From a checkpoint of a small transformer trained on Wikipedia.
Size: 15 layers, MLP 1024 GELU.
Architecture: LayerNorm before each block, biases, tied embeddings, ALiBi.
Training: a variant of Muon for these matrices, 798M tokens, 6086 steps.
MLP neurons of a small language model. Each row is named by its layer, matrix (up: input weights) and neuron, and shows model dimensions 0-255. Each number is 128 + 32 x the weight over its row's rms, rounded and kept within 0 to 255. Numbers have three digits each.
After each neuron's rows, "fires after" lists the tokens most often just before its 100 highest values on Wikipedia text that the model never trained on.

L6.up279:107156100109154174097105142139159158095149091144128172119064145076139179112135108178088089153157148139104143227186131083074107131113084130099123175091134122086177110150153108207101159155138133137100099144085149150148114055108173129079082159127116144098130096123184139147118106130091150118122195133063116120160161155182133131132139136142142133132141154172086127116148121113114107095095110134125157201151066122140117152135166073113109147111092135122092097097182164099114126090083112067129115159076088087123124162088159044095133069075184146138118131146112075131191124156187140124168121127158087166176126099104105175178109154071116100092105097160076096086156206135179170102145096097168179137171130142146133116144093140138082135094116149127144165109091127159144156160151140
fires after: "s", " S", " p", "ist", " P", "S"

L4.up922:125208140165104150106079163084118091047183169132169136080159116103136082161158102140132132113064119136120122142095120108118108153111154186108129100183143144099120126120122131103110180111114181099171132158061100161140113166135155121115202180172119084117132159164132139114108133164125099113126104129045108088121122100104157069130086153146132117086094124086140137127152104110093141148140119116076092148139146100109167141191158176210031127138107135134123145138189126146104076133098150112105111123172141119149199098146133138131131121120176163124200183085081096140147144134182191113174107140072096086097137172132115160089102148110148114139123121078107152093087143109128118092087165133148129153137075123178093086121125154070117140080081181171110112162181109157162210151109149
fires after: "c", " G", "s", " Mont", " Sa", " And"

L3.up204:163102102136107187134169104152105166130109141158111176104122167120145155122185092125112157191142119092177142107138069096095132105152133138168109131107115103132142019120153198124115138103114067137125107095133111116141155148146108190096156140135103144081176101072076182141092137111154093117110066089106066108163103108154129154128126122148154115127201158063111177163112097169140083109119166088173056146114142145076116149117088130142137100129172131111160152076176135176148082161122091073110071129163145124154159202128123098096156169150091092156084155160135073156063120142114161114130109170132115068102142101122162144196130139127142182113134120090163168082147095112097154162186135148127112122157123154166108120154134068119144180152153217093108104124080165112128158088163124
fires after: " ", " Or", "er", " an", " or", "ter"

L6.up752:112104105097142080176098170105145108091158086104064070108179093157127085151145103131120106083137089146158137209122131150101179096131090105154043174134101173116073174149143159137101154124132129126159123116126122106131049150140092053126103111143112083167123074111187133106067190142126092107099119149104107124111089120119155148154095104156167090138158191083121103116103116134183154086163157117142151145153162125101122117190152195137092172114131164141163128093131135137126132095162126111109113125126099163122170101114174113144113114075185172077104076094175139125095098174163124098100148188172147139130158084115108139149184143117166075139165155142122141185138128151130149103143110096150108074183149133146122080136134154163084123175111133090191095123038115087120190160068164
fires after: "en", "ci", ",", "la", "f", "s"

L2.up504:107172125171121135143115129105115135096131113147141153121176120088134109185112088149179095074145141117136149110083089182123156130173144098087117165109108157093135103103100147166192077163154092112175099135156167126130102144134138124081134135144084161170073112155097133110195124137184153138151074145166152097156134124157158047166077102129130130056147107156128170131140111109165068156149176122129091102120084147172122117163115133093118146159131099139171137168148142131108112142141077102065098186144122149177142114128122137117120136099184145126177138078206114173094115121136120092113042151142138178212194117084046182087149155155156129095159165134063137176145132175124115129127073154113112096159114098091117140059142145133069154137074143145066187101158102114154173099112120
fires after: "il", "leg", "ur", "l", " sign", "de"

L4.up757:134180126186131126072074145105170164138200122099146145135181109116134170141128094138162106113138122137149112101165136116087157149143155152094120122134181055094108104049138203119112125079153103139192118175098148114128112044108197107106176079156073113130122127144105111122135108113123158120123145171136125137120146086137066128145109116136125170189167156131102089161105122131097143179108129109107104160171088080181104144123166107159141164152122081134173160122168150088155153101095128118093176134135135072164104159098097081100143202083047116123118153122139095148131094142108144166116168087135101085170096106114148130133112150122105093118049190112048138122043127159163136136138136138142114067146057139166072134129114097159159156146161163149129163131117107104098116046159174
fires after: " C", " p", " P", " M", " cl"

L3.up597:103077116108159117088171091095190081101135097130105147111192065085155089127125214084070084083116149118135152110207105132123129118136153104107131145215096138128083151109165147208140124132070144116131145087161134127088129117154122102165124128164116145077147129114091151154099139056128121151159152119116169090094117090111142135126089184150124108138098115099136117180122132153171102168112105124126154108201155107107141133102163134159125106155119134154075171127136128158089153087115146152121110133110138100132124147136092097156084135158054157118136118155140117185129156154206143152119144173120087121161137105139132179196153095059126114063068174077094133135127071102184155180156212085179068139113093108156169115119162098136171164088130215109093119125129125115154120149118110
fires after: "\n", "s", " sp", " b", "-"

L7.up609:098094139127160076178105139183095078190160131143119149092041156114129163172126166146096143139148154118159133166079110072185175130103128104109133150136157154103099151096136131216136155103102137141102152127207101133128121135170111118128105102086098116152079108131076214137086162175081154100099123129129135109116122144055095106126136139127132134109148131129073123125114116114129084147109105139106082154160170088053085123111102122112125050129143143155181164122122129138062218106145179145129155177083118144104126144161166076162098042134089108089102154135091081120140124170088099112155092144212139138093093157134131094144142156102142140085143142166138178126136136151138090175165124125118229130160127165114154116108135096091155126164160091136168066114118150104179153086123113
fires after: " ", "st", " sp", "b", " and", "s"

L3.up867:157154144129157076103115084166134122107076183156130159055084131114084146098159110160111108119108145092112185106065132087126128164172086151086108165168150159094157126146095124106052122154135149137090110171118111140208171191154121093143164164135134126123149144117144158123117118176176147136080114148068126121109138083113088097135093083127157074125072171095120137122138152175077110157155146097148104103089134123114163138101166136126194166168123148151143177134128104095089105112125177197159075080064146182121133147130092112129098138145170043137163160071135125186123106167081124138106097167187120106082133157109101108124131095091142112114123109140118204085182186133083083165065123151123148108100149141207150155142121146092114130123082125166162187149141113107167096107142173
fires after: "s", " Sa", " Lo", "go", " do", " Go"

L4.up379:103139094142112070102174123116151131082162149095156155176144153076105121121150142101090155175118151097128172121135133115050064125142176129183107109160096138184161094181106081159097157133125144159101110108105126139141110082115109088125134139224114118114177108091112173142176128099093101111160120162048127061134140130108120147126111181119131132112102136111104061127135091040120169119113142120166162128119165129147152226113070103116132093118099107151121150137091127096141184119142122141123179186118179108144134159060137142102138134141173182134157080186151130120157045074116128086151126087137120149126115134057186139051110153174098143149104103134117112119131166149142176135162145131157135128071156059113071142120151118094174127121083159168197072116111131131111160129168146
fires after: "\n", "te", " we", "as", " Te", "s"

L2.up704:108164127162111126144112102129137143141130086184136118073166128075147118154126082119141185161129162138140131092191145124177137106179135113071114096105050066115130116131155080109147127150088116126137109161119164053057173151160119188099124128160099076132149195100173117069185169124163175087059153167157080123152129059125188131164127113091106124116099138132157113078096108128187131175079141127083156181169118092090112077123106097159116121132101115172116135098184118189128124136129141106179199114104147142122173081092146132135100127158125103094175107078166147136175112114120119076132116079161093136109130133129139086052093093132157175166111119124140136144137111092152115139095098143085180162148065141168165139168109118185167111110121086112134199097125172172143172124139143
fires after: " h", " H", " Ho", " B", " W", " P"

L5.up763:081140031103152098118167104153154131181128083090102103098163104131139184112067078119140136162175149119144157109128124102119141166135157130107185134173114118172159146128147142151109114161149080199131037152172142112105142162144154158156160096161141146121109155088122133110150145144145129068043131147162136111070106193103138123125179161138154083114142150060120165137138135121138149125084117114140092118100161107097072098131148078164088091142161137166162158191127109080173163163171130106112134084109174091097085137121069145117098179091119079129143166062101161138117153192148188127081134146148127136184110138192163097099130145116132166119097111109067088117123122179154130154082128086112060092113139196160067139064156075115129127105145149127136096169136142140150098102172121
fires after: " P", " p", " B", " ", " C"

L6.up476:144086102158159102192084120151146149091093120150087099174123131110129063127167096103136140082136109173144101144144093099134137082130114109083106130153115137067118138115161083132168141093123172168178103145076156137086090144127210141114104123169125110179138147056078129083143119130161087152117124205199107162055103149097120117094150162128116118124149142080133129106104149147160103188093097133166149118120117168155116131200069141167127209115119123144153057144149144125080192162119185159147137112170114123120144156085114141117105168123150160126145145110180104112080125168168171121160139152107145137215151070147094103150120114128144071151165144104081168130154121123151157105069164116091124095159154084136080100128133099143176141092109125115102124097164073050044181117104132
fires after: "s", " in", "ce", "f", " ("

L3.up338:149117153112155116108195115147094123115129129136122101126191133196069166141107058086096122088098093151171114121108151125127136100116110147083174110187103124087115164109084125190112111110153161086078154117147156075148109078082119081096121176131162102125091154094146114119100125093090129073097175165140168160097135155140050094113119128165148164174150077142135157132135108106126157144146131117106128071086127109145181104197116089176162119182082087133099166128148160137157173171169118133083105126134088155134112138112129128113130199145085127121180158143093122185087087080146131115107102136132168082111168147207107166134076116145103117114108154137123093075152139049147129167187169073054144241102139106175098151104131154130151166147124167137184107138130153115139138131140111
fires after: " a", " A", " 1", " an", " An", "A"

L3.up598:119187156110108139133171129174092127131088088128122159169123114103100129123141155145078115152169155133109152110068088133173097125133104169182135112127131077148155166098155080142172113150130122162095068207089133178043083191114114195126129112111120125118127135108107194224111141077159148165122141141101142148128183095021136138135168155162074133101128147058133132174092083085144103114183123156187089078125129111134074062105086115143115107122207113104098089129141169135134113130139079103156122076141125159071181123126179118149122143165152116108172143125090140187106075114125111103180091120074123144099152102144133152167146095109162113138156175139112094119154126133169125159075161104074123113151132139180110122152096148135161124145122095127170153143147156137117175137116051
fires after: "y", " no", " I", "d", " No", "ad"

L3.up71:150129120124136102173069144135145135213094112122083137158140163150093072133184132187104134163129065111149156152111097170150154149139160135185156102112084127089059108076134139174136139134113184179122138075125094079180172091128130159110156068167101128094115106141154158094127139127104075133069150130124108108107160132161098110125122080146078137130164142101096112118181134116103136112084194145126141094137113156123146153140097088120135121150063141062120145098155123140125133093111069120123136108157187116165148152125198126097150188166113171162093129071175067141152077130120160088151113104053121120173117157112132175184120126104123097133077132101176165118104104185104087126164110096156208082191173177138143160087127146105153132111088133095089146063123193118120068126142154
fires after: "par", "c", "de", "ce", "ed", "ci"

L4.up85:169131151124137095130144078170135045144148100181175147161098114125114177065094160103121102116095143084133096075151133155104156146168177093167077161149075191107113111127089189098119172138152132092083093103137098119148093169130142116123135121142115131128077101149164185141130108088168118143144143148151123080161135129117114116077129182130104125130113111080122117206095098117130095166127069094095184097170109201112193116120137124148131116082148099174092122178155144139171155086143122110123169116152160096128145144169084076156102169142120122133096117170110113119092090147204151134082128125120060129191140126126115112164147161161086154087134203134043170099145080140113135129217107141169122140142073057155125103166115127093135173089075139115137146114088183117107107115150075
fires after: "\n", "e"

L2.up92:155073104129167149164136105085150116083175103125117118125014172149134093089116141122137123171113154108131131114149110140105124166119111166113133091144141173095057122135097061205142130133210122099117134138118128146132111116106075063137157107151098152098167128137106106111137184111084179079177111109127213124176135088135146121135147115081087117110085182168106155117109139174036120129165098165157086120183129148122166141143134102148140142175136134181144167147128142169109120113153206112135181117157131135108082121152125165060104152124130153150122080093160145156140161181106153086141068100126143135083153137145082134144105143118150150075215078118163102152146156127066142147129148108146100110115137100117132145105158132139092096165112073187143137037178130126096104147065173
fires after: " ", " K", " g", " st", " G"

L3.up296:149136141115147127118058113150105148152168146152068120118140129115100124107141143157172133155197096092129126121162131096217147103139180131148094084181129155089123112144138098135163173157160126098180184067139134178093060105123150141143099111105041130089112099158123098153144163196192150080122107149150059137149227166120060066185092131142126095102118139108154163105178123138133115142154190127146136125141123178176118085135153127095096070145158153105137114134103104147173155080101114123182099102059123153096169119105159111135087116157124106141092096133148122128113151120129038121114155131121162120151080121125100154106126152121133066146086188154133158154156133173108102128140071186123135082159094101173103106108167099053082125098120149160107134129160099097169099101141073
fires after: "il", " De", "ce", "l", "cc", "st"

L4.up888:126128140170164127159061123107158139130147100082145120095135083114134150124132154148113104105090158138094133123185115092119105161113127128188123117148036173104151140131186112103100099130115187130189133145121158157131126073117153126098077120170103133107158056130124090159134120113161186072169120156120139129142103172101138113114129086123074153122095139079166081112108110131144139145148097052105112151125143069101099126118163135167132210120150191164135079117164099166091125130137082147160107116161121159131147161119171195129175104108074102144131089106108122102165074126151111080129115133112107117160162100169152094157137090143192105163148144126039162143146134107111133167135182092106191126094181101181129163179169182158141190062123143140167111094094050125038160126102162
fires after: "s", "ur", "vi", "n", "j"

L7.up90:086081150150096138119043108132137171090194125198110166103183186098148114093110067067070150177113112131111095115151105196129079171153129175174136181160096092158145109116132092110130130119094170184155110103144134111166179126085055156107138058074115124100141152061112138143140120120158148154127107124141171100135124108119114147204101148123102169147166137105136097126129162072150057098153133134106131153072129151115133133153148177110133113124123098154173154135104147146106157126053106173135067129080063132082126080126125144162162159088170156096179135138070131145098127111128112143093033183105129111157140109068134092185133152119118186107097141150129137102123149142132116156101124134088106129122130169153160124081128111136136124090095168173187130115099106140116177211130154
fires after: " in", "f", " Con", " In", " Le"

L3.up185:131127068181194107114133168113091062114125144147096149145138155131095132086112108167093121087119079120156103153118101152125138186135179129125120171138111148174213108131151213145172133148137149131060068070118104136157112145145169147184138149138197076148130071154116138117124093119136117108126163115130172137135153164081102089139080116126088097110099096167121100147096064081155143212124126125136179116126082151132106137147092122149082105134113125132082165139149160077161151154165164145136159117125150093115161116145150124151111138174115140108168154140086145164168103140085159075135180073086086110079138076140128141187097119113112115154125065141144131118098097126117167118169150176140159126073152175173183103098181105091182076071038104146131127145067116184103101140153099
fires after: "\n"

L6.up959:157138070157130170108169175100182153072129136071176102110140092139119133100136125122102173138099070148091069131121151077141116153166172097098144093181124127166141119097168117183143075105134102133099159169105129138111139111127141075116051121118091162088092095121151147055139212163129116125054149157166142154083124127128100082111188101142100103085142123191053131106147112175139171093130141138136220112135119124097090140162126181134080151148163120119094108146146132142148066109142061205092128111123139158143074115110092083097191142117131095106121112141145092070154158133113131084115081156134154115115125158135125119154097121137093089134066141152116181115158144142143097068154192164164089175150142111133117119093134135127171136144153136160179184207143103136097171119149169
fires after: " the", ",", " 19", " due", "|", "c"

L3.up294:128149106107113118151138112148126154136091102192152089155132100135138078162179166168135141161101149168159128164156141204100083128139172081084186114145129210106201119099173107100149081141113085152075067102093123164071116117155090121156079144076156131130168095081131110167083137109145171084078137175107151153149169110143081102122124116119115160137120078155112146151048187149183098141127175124139119113107123169068130113135123118166113138072152150180092117136150112135120151128120150171096154103135176121116193176179188185175120148125130101084102075135082138109132156148107149142159133074150148155141120190074200178122038110157167153150106096130139143144113060133139155118122130139111160113110151130086105112143140090147114055079121094079137119097069104117098120138104113
fires after: "\n", "s", "gen"

L6.up431:127130166116111054129101143098115137070045167183160101078123112160160168128124087095103167173146113077126144149138133117154097086160135127163183149142072107130168094134164085218119155103145110175158136165112148164128141155148106143098107125134149113124156125062099109135183140105164157071125128115047076151090125125093100146114119145163144143097119124133110168124107081155119109085108166078116132111158188157047148157127055106117152129125130068100092152145136164126079129118098111193161151146137094075177155106120098133093186149148177091077186149168082174140115194111183195144119111184111110128152172149079123146126142160113088142127123105089094150081149110178121113109138126128110110156159164155160105093055160050130132177159122122153142166102080126134132152110161156
fires after: " ", "o", "le"

L3.up997:135130105070200100144141145101148085122123106162160115213207135144128142102134106152095133134079106140074178121108134121110113091140125120140149112120097079167133086101189132198101161090173087101146118106086086104151082134160150129108117093078110114103112112132092166177074134098125088091137155143116090118120161107163133116154148083157161146100134148110118187052153174146172170096173114118086157145147083140111144137143134149172144168140125119100095139124162229118197095103149117131109139099127117121161126116088115083157153123088041121063140111155129179192103112143130102107121126123131133079079180094181170141179103072176140134143141128109132130104128154098151142151093095093074148188127102149120193123165135121118129155119118142106145149178098132104202070137203050
fires after: " an", " An", " A", "A", "n"

L2.up848:141144124172132136145113113147119060161081142154157128060130162146080133118151104085129098151149177188124151109039151112116087149147109118101130172132079138121148129111072103165149147126139110124159109187083170144144135057110100126103127083129128145138144136121110109087179110114119114087130146099096107139117108172098065189132148098133121135049192153068138124148120116084092136097113118146138148134191060146145156150125156112204149134080169135133088168121209081109155109108093082207148128079159042102086144101144112130143162116138118145137138120111069146168128138163157153114139149127143153174145184147165096100135134116187122133141175151102127114118026092163124105173143161137082081226091144152164073089144186122132133087105123092105140160185126153139113145118119146
fires after: " ", "s", "en", "v", "i"

L2.up628:149125136105125151136069118087120102154125084120102122141114082078154125160144172062128085135102131139149121118133093146164157144131105149109077110157166186145172110148129052109154172050249108122124076151141115131210119106098092148090159169097194082071163163161121134107202151155099115148146164173135197114094156161166110167080144112122158125138094123195164159102129090177107126065148110163146145110109120150117122136179151158077104145126124116120157146130193160090128096148125150124057108136093141157144081124121124142115137173142152073094139169062125106075145181103086097142175108080081085077117078156142089089133103120042150093115109168160155110194155130122111133160101164127172147094137102117125132129141116111149132140143180099126156163128128134118143090078129148
fires after: " G", " g", " Mc", ".", "ick", "ü"

L6.up686:090167113132168049148172110145174098121137145150170102131138154130133104116134133177111051168124175140153119136151161172098146119144141107106132152110089119125119151050173129144092116112140084172102131131169178121140112068153143127124069155184076145134176111138136138068120149133121194088149174149153144148121097163152200136158113169145148087130173139099110158107096082163102130110125096160057152152105138143129112183155109191094142119092113109058116113122157081138120179092069121069129109108166108097118174103093101110104138168113160073110090149102136122144121150158158135119100142124189120054088131163072133145112186191116142152157104126125168103103149115105140158124089125156142128151123105123114038153094152092133133118054125163190108071099077130146107249117096122
fires after: "s", "b", "en", "n"

L3.up305:154093116136168114130115215135151146134152151124150088130124111133151157134152129164102116158091214138138136138136136136078098111111152139059130129130108099117124071170079091096166108147078121134124083121113132211115135136119158089128112146147165133071185095143096114160096154156161143130055146161117131097136162139101074120132095147145115093171111141153173099123029105068146132168132123153136116073102116100054152134167125109144138165117119191116114144141164181140129133113136155186091128100090185099143218098167187133215159138154156097110120119225108116100116179122106174124124151059136114158155091148093144178095124138171140138116121103117136148159111085108143146164132179168105151076103090116102148099039147102107073091079146160080122084114129089150126100131150087
fires after: "s", "History", "ography"

L3.up625:164147160155158137159082131131166137142133099144197089137186117111179153089135183141162126128081087162105154118171070138142131163099088113095142092107136149109169086118170160122147030107150172139133113099076104088116103131111107149177103093113124073140101133109097143054158075176132152133081132115124123111107128198068105104108131096138093092084073134131141147165142126113135120136062141050109121094147167139131061133116151154162080149105150077115158129154083138146126118111117132124137146150173136208186157137109075123101155136202115125133180124157192158144125115121205093121100183118141095087125115163156140108143126079068111170116099185148096155131163110130108144095133135158145125132116144084161091067120161179114208077118104163098105154095105131150088148167207131
fires after: "\n", "n", "il", "ran", "ur"

L4.up640:166158093121174117169091145132179089143067169134073102123138193134111182109100122091096101167099119088187136114114129113126164133126211088127167141078107087151100128071072141163124153100121147125172151160165194161107109149154142142096097153160108160113065119097149135135151075113138117114104129127115150147115178105113094135137131113165166163085105114147093089075163162150170164131128097122095065130144096171103089130159069117115137130089110124149101170114186099108112194143123178101103143156130123153179136168127134144177127104207153108106125145151134144090094108180132146147130213137095048050076152115153159162165086131096158092093128157098151143084129186126134073095086123086075153182141167119154177155115121140084120103115115039146123096153114152093084138111097144
fires after: " ", "s", " to", "op", " in", " tri"

L3.up600:118123155117152119116127153106184131137080186082140101142133142098204125152139145098160148159144112121185135115163078086114126160132146116083167081122153106117156076122106128164089160133163134114159146163094092121121137149095124114123118074164158084243105144131144080149177126113097133106138105064107151109105132185129095131163135134158205150116074142047094154127133144135178112148163114103163131121094108176037134134157082114137189125115101140126083165118129086131119117150133149154095119140098153107158125131127134161130125105150118112099196136191183136093184130073093188071183088168105089128110138084089120151136135060063121143106064139120156129102110112194102122135088130076130135186070131176114110171170140134153100155110177148123123135087076066086120119114179183
fires after: " ", "lan", "al", "-"

L6.up837:116148168081166138109132133105137153086116142194142121081144090159199131127147132126151123103157102082112114137116140099143148148157177110143092144121092102091133086102128127154067097092075094133210157201132108142116186099093134171151133195151125083189092099043140132105152109115153151127104125115074201122141155169124101109108085131113143132112118138089134144109113115108141082146085096019071099048176207170107154105125117137142123147108103074128097144094095122105163120081133120091147150087180121065104185146117128155118136114168207089100111162158105162166176053167120106131137154145102169095100168132150134139102157121087109139158094151094175099148141166101104106148185152128157130140077126154136128111134177107101079126139197120152144185131120147139088140147124179
fires after: " ", " h", " based"

L2.up258:032121130153167138171120147096126086118137136115141084096151102134166176090198141085172113123070155170217138163172141146145192114145130140115117129160113017155122159123119157133148105148174136101098098152152108132109076094105118164157124120126117166143083117086145146165077119163131159110122139110145146105193166103104162069136102130102126174142122149116186134144118169109174105121126088126157158151129176175106152142110092121122186159120112121199118190160148153120084087138120163133070154120149160119093138129083128167134127089063128140090085092143104109162116188139138099121064073138111143056156131086153141069142082122131084128093107192112135143081087101186204099144131118066115097127116109103143101178115112127166140183150094121154175118156070124187151103119147115
fires after: " ", " B", " Total", " L", " Bo"

L2.up117:140127072087090112193078119169159183139119135114167156139105101156086169157133079105132146106139143115128100124102135104142082125157139102140103132161135146074109139153153104101147105138137151159115008103144144091165157125152096194126145107173091118132167085121143116151099088112127137128082086098098080097122115119096182190074128100187112157194143063146143161144148131100056124093133103135124160159119129105171095116169088098129109200102094120119130190135113142143067122083107114131129147141120114149113150132138131110117101133104112152180139137124151100187109122184147132155102103082074089144167150142122134122184070113128137042092135152189182092143092169174189142104115107089186122157099139113117104127129112179076156157124099070106120215153191151164106201168139149
fires after: "or", " for", "c", "ce", " Je"

L4.up97:102166141164128104152113123161120132136142108145178143104150140135142070124170125158084113198111176082082104145153099159150103127132187168077168081134139127125133146108196159144066197168108108127107145145082153100131126160130124141166069129091105130137117119115104193137135123197157104163124155148173110109116068175138120155120171117123163110125098172140160154141162159122139084145128116094146122113066142113120082152086118073091087150063089152127037122084150104113090143094114088158122175067115191107067128107092053126109165120129087153189172105143175111144098180110093160103102188039134108152142117182120120139169103155114137137126117134091082118118139151137216184089096067160100121141164146124143073141130191084168112123122100116116109102095118149157138158124173167
fires after: "s", " did", "n", "T", "ed", "an"

L4.up745:149116175119169080086146112111078140079163089119124175131105130176112121091100126098120142144140097152150168164127100103095140153151109133138152154109118093092109131080161112120127114070128156177099074126148095126153114114109138081179110142175141174103111126157120159157141166092150147119101103120114111164119146141138145127090142182113085086146069190129090138129134125179135127113153159109145170129062065094146170108097154173115159113113110179167112124156086070109147123099098091131141165101096168148143143089114085093171094130153074144120096131151162145144150149153170109136067117097082116120112147138143099069138122167172124107090067137099042199116125112166169110130127096170114171158133121093239117085156241108133160173163098223153135067119065074105141162136165143
fires after: "vi", "e", "ver", "p", "man"

L12.up613:121115138139131134163175109137143127169167158120165102132139174144183110117115111082182090088165141106068139088089138152127136141059127169157131140145103114105111100098088234075091133100122118086116133173162131091170128098147188104119217179169143150126137139149162163125087083123114106156105169149171121140156108145156127088117154129123155099088119089049155103163154108142166132029140095147165116111141170199098132105105093087120078149111130144152114108090162127142042063075097136105156159136150162171097105143183109118153126111132129091101094086147117101070155094136139189094161142123104146144176129083103173109121077137187098144185089166132126147131156091146160192114137154120119114108128136101109128131151154142072160126131082052083151075123125171165139094161093137
fires after: " ", " can", ",", "ong", "\n"

L2.up269:112127160133123085162143172066178126094194121110179099172129125129129155068148155173147163130099186116152103117058141107133136136138166172154129120097106155123125104063112128141108135138100137094057085183138133080114158168074099086121123143120129143157151154075132171087172122136131098110121085137157101115153122069131124168096138105100115127032104134118161157121113152140178181099084211145195156144161126151149097096082125121142090064122110147152060094209159149157166117128047102109096127154118157144131148143132104140134170118141132085109155023084095157121118180070125121179117114125142131087165104113108150161136083104082116126162142100120109109195082138098180180177122132083109169182089092138143116103145158133117134161115087161117162169133171166102136132108151152
fires after: "ce", " H", "w", "ci", " h"

L5.up379:132156127123198035159123118115141143078153084110134159118117108133094112085145182083119211078131174107169116144088083078069167127174119090125119120130141130176141118134111165188135093051125155149064084075114094136130144165127097125135114133156077159150123156156107166128072155058133150165133184166118188168100110145164147155100141177112141117145128160103064088144111123130138069112115176083179153085121138092112094161126122126126084121093111082137102137144132126142136152085144085163109159149073102163122133151050169092116166161201122192141079102142154126146219092126128161106137125153072115085140141131146139127143165095150168131083111154143095144140060128097139142109157165110118171121202082133124083107060141117124178132079142150099143141135126152133133161148138175
fires after: "\n"

L4.up214:126085174122181097147150137098083154110111123143173135160119110090108103144131164104113155103160078151126154150116115105142095129110124172114101172136138142121114105104081050115140078116154078139031109146113101160134172157160128047130042125109172053163169099142155120168082163153180165173141126071120139168146128105158109134098093185079125162109150146152120127099167094120076189118128129151130113089148091119152093131081109121157117150139120179191109183106116162170130148107119162160148118131123141126133140129157139141143071201178147177151120138128206104060102150155162122168126137075133065079163110149166156167118090066154166126094101143146133090192083090125092118076076094152144136134125074109119097104107118119129117117058146133186110134094171126132168117200158110
fires after: "\n", "D", " lo", " Du", "ur"

L3.up78:114097128122176184136105140063110106113144107168145063087152134166115108125126131128117154108167105109154151130156171140138151113091165133107054166106160248115136136109156120100170089145113086116157157086122162085167149104118108095125130153111139149126145140145185200130092195089126132164132129102132129147113138129134173095093149121183082094092097140180056192056177142115101106175124100121142093083161107143159111128108146078127173124102157065135150171169080193167144091157170151101103120139058136143130151127090159158109060185147117148131142154129136147067173098144102147161075146131133083152071131156144098162126076149086128140134124200096126129102098060190094160145133130172117094106169121121113103102120091126150125067117139208071131087134119113139165133139143121
fires after: "\n", " fa", " se", " lo", "de"

L7.up520:134156156089107138102119126109176159145161141097184114157177175121161090124133100130141176145084140089136094127121177113139137206192124092107119092069138085195198123183166069173137150065171096091132151124080126134070145104152128169139095150064133162082152123145148137158102107140076133162074106126163213147120136167164102067135093124142086154107179124081070140115083140126062107152162089172121132108137124127115132148196092142153083075109121135148117172164162078119124130138091087139136152136117140122104094118073151161104140174115055110136141143142093095113123117129113095076162172091134133104093079137139070125098126160170119089075113130136153173122162132135119063132122098199127106184138117152113121124122197187078095108175103147184164146155097130132129151094095126
fires after: " |", ";", ":", ",", " the"

L2.up679:120070109164095095131179090154136120103164140115148152161154178045109130140115194146110078094153116122144120121090136140128155077105092124124176147117102132159185153174127186136119133118103073121082097147131139138197134122153142052116139101118068094090117120165119082132039116150128118150093115181149123143114176061148129161134175093120129130134108192078143152114175073147131157189112136135155130087149101126126174170095096121142153128143137121136153157095185095085121112122147144198147113106079140127073103120096148125102172167132144100154105124164172160158121212088113082107141132173195090183087135104126101096148157100074219185177102135101129116157166108129110061152101124104134157127048173126114129070125143098141165099125130088142162110149132111108149127078068116
fires after: "s", " Sa", "as", " ma", " U", "S"

L5.up563:096109135164150102135162121113143064099119113142125132097146095125152088166139137128093172155152138193081164168160088093122099171093134141068117136149097133081067141126111115127104104126167148211069097160120130184204115154071162122079183158091141168094138090074062201187152097135136144097143085143123111159087102144071148138142119094153112094068058086093109122134144127132068148108179099162085144096101124104141086164120138142172115114114155144159162083192111129140090140167150111129127136139149131111168170132120159155159138150161119164072063139140128083103148120127156183142085081181152100151116138137133121159113132123108149126133144070170119148137112114172160162125146168150136174142081196101073131168171169048132079140076166111194122171089158119088108132110101137
fires after: "s", " cl", "ur", " gr", " h", "co"

L4.up152:107131127104143125068122127107152115068101130118106102101124121148131104155131129135138093101097137115107036165130107146157137158107125184135119131200146085129077155147070094102123180120127175094102175143121108113163127154150105083136139080151120175148148110124075118169062140181038196110146176098110125121105103139062181157097107115068140124099121115108142179130095144079128101154132136133139106128167115121143126096133121105113124139058152138176160180180157134089123099120121106162092136161129207127139144151161169169144126079115136153130147111118145092188130149129151083190129065182140109090085145049151121151128152188113075134113146095096135115112129106128163119084096127081109190099163175158173166105136123075156198144210140153159172177095104112176182145065099146
fires after: " re", "ong", " L", " B", "g", " Li"